{
  "d_model": 256,
  "head_dim": 64,
  "activation": "gelu",
  "init_std_qkv": 0.0264,
  "lr_mult_qkv": 0.4,
  "lr_head": 0.00549,
  "schedule": "wsd",
  "final_lr_fraction": 0.1,
  "seq_len": 384
}
MLP neurons of a small language model. Each row is named by its layer, matrix (down: output weights) and neuron, and shows model dimensions 128-255. Each number is 500 + 25 x the weight over its row's rms, rounded and kept within 0 to 999. Numbers have three digits each.
A block is one neuron, or neurons of one layer that tend to fire together. After each block is what it responds to, as a language model described it from the Wikipedia text at the highest values.

L4.down605:509506481522514478475451524510530495495477514505517486504472480512494492472493490486519517536515537489509539484507556473503539492477514502512493521490517518505491548532488542509503511487464470497489495525513490529531510456512490479512499492489509518483499517543504552540487465471510469543498523508471491513552541478545508475513505445510487497457545499496501458479494509536520533507504
Responds to: Token after a capital letter

L5.down184:487512502497457553526496493500516495463448474469494498458518478497470513492484507527489518479480523512514463516549453483490472492515505487494513496534540538505485464541538478459530495485504505491513465519465495531459489511487521544505522497555490499540509518539516511476495518501494516483511539478493489460497479518549491480580494468510456480478457481497525494498494493523508545450484
L5.down400:513520494488498524512546511469508460464486456494420464498520495530482491521473497454464524504512478478455498498502477514501506508447476523430490511509489545549540452464522486497518472556542516490459512488491545506419536511513505559454497488499518491498494548490488497489511463557484527505508496521465550517523524486505518508509510493480477501526507537472456516465489497506498537493493
L5.down462:518469513457470488487497531462485536512525475428545553523487491527500500466506497472504519498501528489499479499468452552505487456480507489492480515474538518483501500500501526496530510485511439496525483503512527496528495508492505507504502490557511433456499492491505503501515533516507520531493459505523497532543524467494487466509491466541486497493453507552539497527504547487490495535484
L5.down525:481464499508484489498495544518473490507506487494501484468503484491503487472471490529490528519555458467520528495482527507530512496483488515472484526441482496491495479500491483496522504475464511441530459511502486512513471504513469508509475492532516520512448507474506484485523452502470521545507492478462501461528497487468545501513511499514513459489482515512476432489511535444559506518482
L5.down640:496487528500508469492509499530503512474541451503479480495482491481487521517467546513476503507503498487522513482525523526534480485483542509512507462477482504472491502487510505508498513473474512534514512507500498484503531527525485531514491484441509520469485512474497542517469510502502447534513518444498398512496483522509484519511490502529519480484488552501535465488471516438502519526480
L5.down831:497533538464489530474492497508514530504483515509514479488535521508492463463507497479475535472503479508513501511485530522497539500486531516515469509456519489516465551489483501518505483496486514516522499523445478472509508535474498490511522499528503507511501503491514497475522508484503518538536497497469479450516481463519532501499537509504520466439527443467495473550508568491499458511469
L5.down868:534476490414494508505542489496502476473481474492487548524531490488526515447488527491503497486471496490458513496515489526503514459526502517489521510514546507565521449536554501517529544524508532495506509501503457541527541488485519468483508499468507492510482548495510516522525550430504482487490524522479476499509522550513511491519507479506493504472487488491504484467488511475512544486478
L5.down913:469495520495461534530431547516501503477523460483532441508509504504519536512489545518490483472493458495481484467507501567506513493483527528529456510498481506481471511500510562496532525492487458492476519495488489477472535518519548504514502507477496484511480503506464516454513464472508464516493484514506442517482491478493466480490490495495523529474520517505488444500488514522555484490498
Responds to: Mid-name apostrophes and fragments

L7.down89:471491487459512493504522504479523486462504531506515448458533508504520457505497510521504531531486542530487522475499496501479492517478513529501498457525500521490485481482486519441469494486493507543506541490529512528534507490522478501490459545510502459514481456472506474476514467561506524514526538491537482522507490503490468523521440507556492498505528485534512468522463522491462541481480
L7.down127:503462453504464499466548507507538508514478476500508515484483496469477511466464456519518543473515514459509497508484507530525472484513484488483444490527540514506552514478533520509457516495491510536493514529456496514539487501503466479528514499504555529517479469515485517502467502475499491516517531545501492518474474513501472481504529476505477501476502495498505575458470505520479507489496
L7.down139:448479528496525520541507530551512486552513526483499502530497501532486516515482472488500490493489504527480515518464462471558503495499502537520479517478481493486473488494490512517485473508461477497503481518500482520458567509459511528492487552501510484515477515557479510496510479507528483514516482509440459490495476480511509519507478460468467492481467514500456464503493489445559528509533
L7.down152:491501509477522515477502473500508483504512526466483516467521503485501525476479493563480480466486520490481493504518468480514517493482491523482467530500480521566481516493471536473478454512498452532484519522537491501477536522468502498508474458479528507539523509458509500510559516464542478502540491467526493516470541499497476490509515482502472533461494485546531496471476482510513497491515
L7.down194:496477570453493531523490550520468454500503523492490501490478516492495484486521532487496517506503531479507506541530489483526524545465512525518497520492504528484458518515516474504477532520498527508536506514506519477459507492482511514459504490493504447537460461547509525539499470492537544521505529536458513483545477527480502503487508479461505448472490510504505560467524478502506492486495
L7.down352:477564490485488432491482508486499517463502476495454529505515525475476507529508466485503452487475486490491498519489532523495500516505479484548517545472513527483517438492541514491476464510492488510496487446516478536511514568458522500486490490510461478515486488495499484467477532481550515542516490522478472504489493491519500489483509517496483460479516490534495485510518460493508463460502
L7.down713:462529490483496469481498513543518556458468504500480489534514484527487524494511495490492466464490501489518440492520520508474520490535522509523493443543518532460535440491484503492531492538558495468507464528447463515533477499509470475489502514512520522528494475489518537480516493497531492499511547498498527540542522507487476520475469462549505453498506505544477529478503475492489486518480
L7.down851:504496487472508504479547490413475500436505522440488454493527488525517476435527472508407481472456534522517542523494498534473479526482500468526539470491526503523530492477475527491508471501482528497513514511530493508488476489494466486466498487486504501539521478501519480499487542517469481473495515503507472489505515540509515532551494482516485540553500458481455533490488480497546459497480
Responds to: Word-initial fragments

L5.down412:537466510520524507478525465441514536467463491555506480494486506506483488513488475493520484492533482529466491491451546517487485484490515478534473498429544498489468472522501522515495506455515462448543493480520477485532458484481502518529501510483513477538454487441531507522506499489518529556501468492497494491502453507469509486509502486498527523463519491493512508479471484501497480469505
L5.down473:511483517509514520505491524482522523465431508478510492504505521470512439508477529520546481519513532501515503509539461503505469481518503493473493511517468435448465496521509527472523547522482531477518540512451512512521509516515497488485497530464477518493498505498444479538538503525505492456449504518482486511513508531502526510517489499515474491445502522516531500465495508520526540510510
L5.down555:532479457485487476451497502507539499535505501536532498563510536508493480535508515510476467475469526489518516508480480496494498484517538496529566494485497497507479488516472505453511481484530498529485514485466504478485483449490508472479484464491482545480497521471534540514476509482542505517512478464510439477527521479434468484518508551468503501536510536491514473476483497503503475489495
L5.down577:573522480470473536454514477530541540523510501468510487568449496455504514482510497522450505469483484485528480527549459491484537516520486473465515514473543531494467497479455466538550478519486494457482497500472495487509525484482499463518538464567492466490484520529473499497490531498537522463507508508536510504477528533498449490501464482522487527497499515496533559493500450492489478519499
L5.down610:494511488505502503484538513495517506525500508506503524523497464486482517507511469503464474541488530501504485468529519531532473531450506452500471488534476502512511509511514521484484494499497479511543538529549492510513545516481515490501480525442478519492500434493481513507498488435511533516494545497483523486522492487460528510506516519447482533551485504524475546527515485514502483468524
L5.down659:532520455478506519517497503472531472473490506517481540497504482443496506541497478489477504517517442509507575474485484481478471490500535526517536510498493490507511468495476504513525519507511495422497511484530449470470504480529495532522509512521467497526502492491505491514539499502500456505518494510528505480440487498513492475494541514468529521520545517474526508509464474548472506481484
L5.down870:478499452487501500514459521498484524548477522535474533483508450504465527536501483506502508477519480501479491443503493514504497507508517543512468474514517476548471499480494518481492467473523539538511462469476513494526460491488515494510475505470513492501513504492544513527440473483544532486440541494483503535556556463490527500522487530517484501480492476521487513553510514475474528493451
L5.down995:494457471477488553481490505520518497441496463462517528471502501470516460499466496504486520512523503492466475511507521485507512570495493510509514469524536518506493523527522504486529523524517500510498520532444502454518482473513504532510463509495507525490550468481479459499424463490501459492491520496529502477506492506489439491464425511478467500516523532494497481522502481486451531500508
Responds to: Mid-word fragment after prefix

L4.down1020:475502504501516491534565524506505475524520549430456531465527469512540461527453491461485530495502481529541463465485464484498498514533465484491535506501488465511478519508528495512490502451474517541464473506486480461470516506520507497455489510487481544468504472517483507454468479523517512489494480507520526505501493526465502509513485498480579513467512527470498509547491482478502522534499
Responds to: Mid-word subword pieces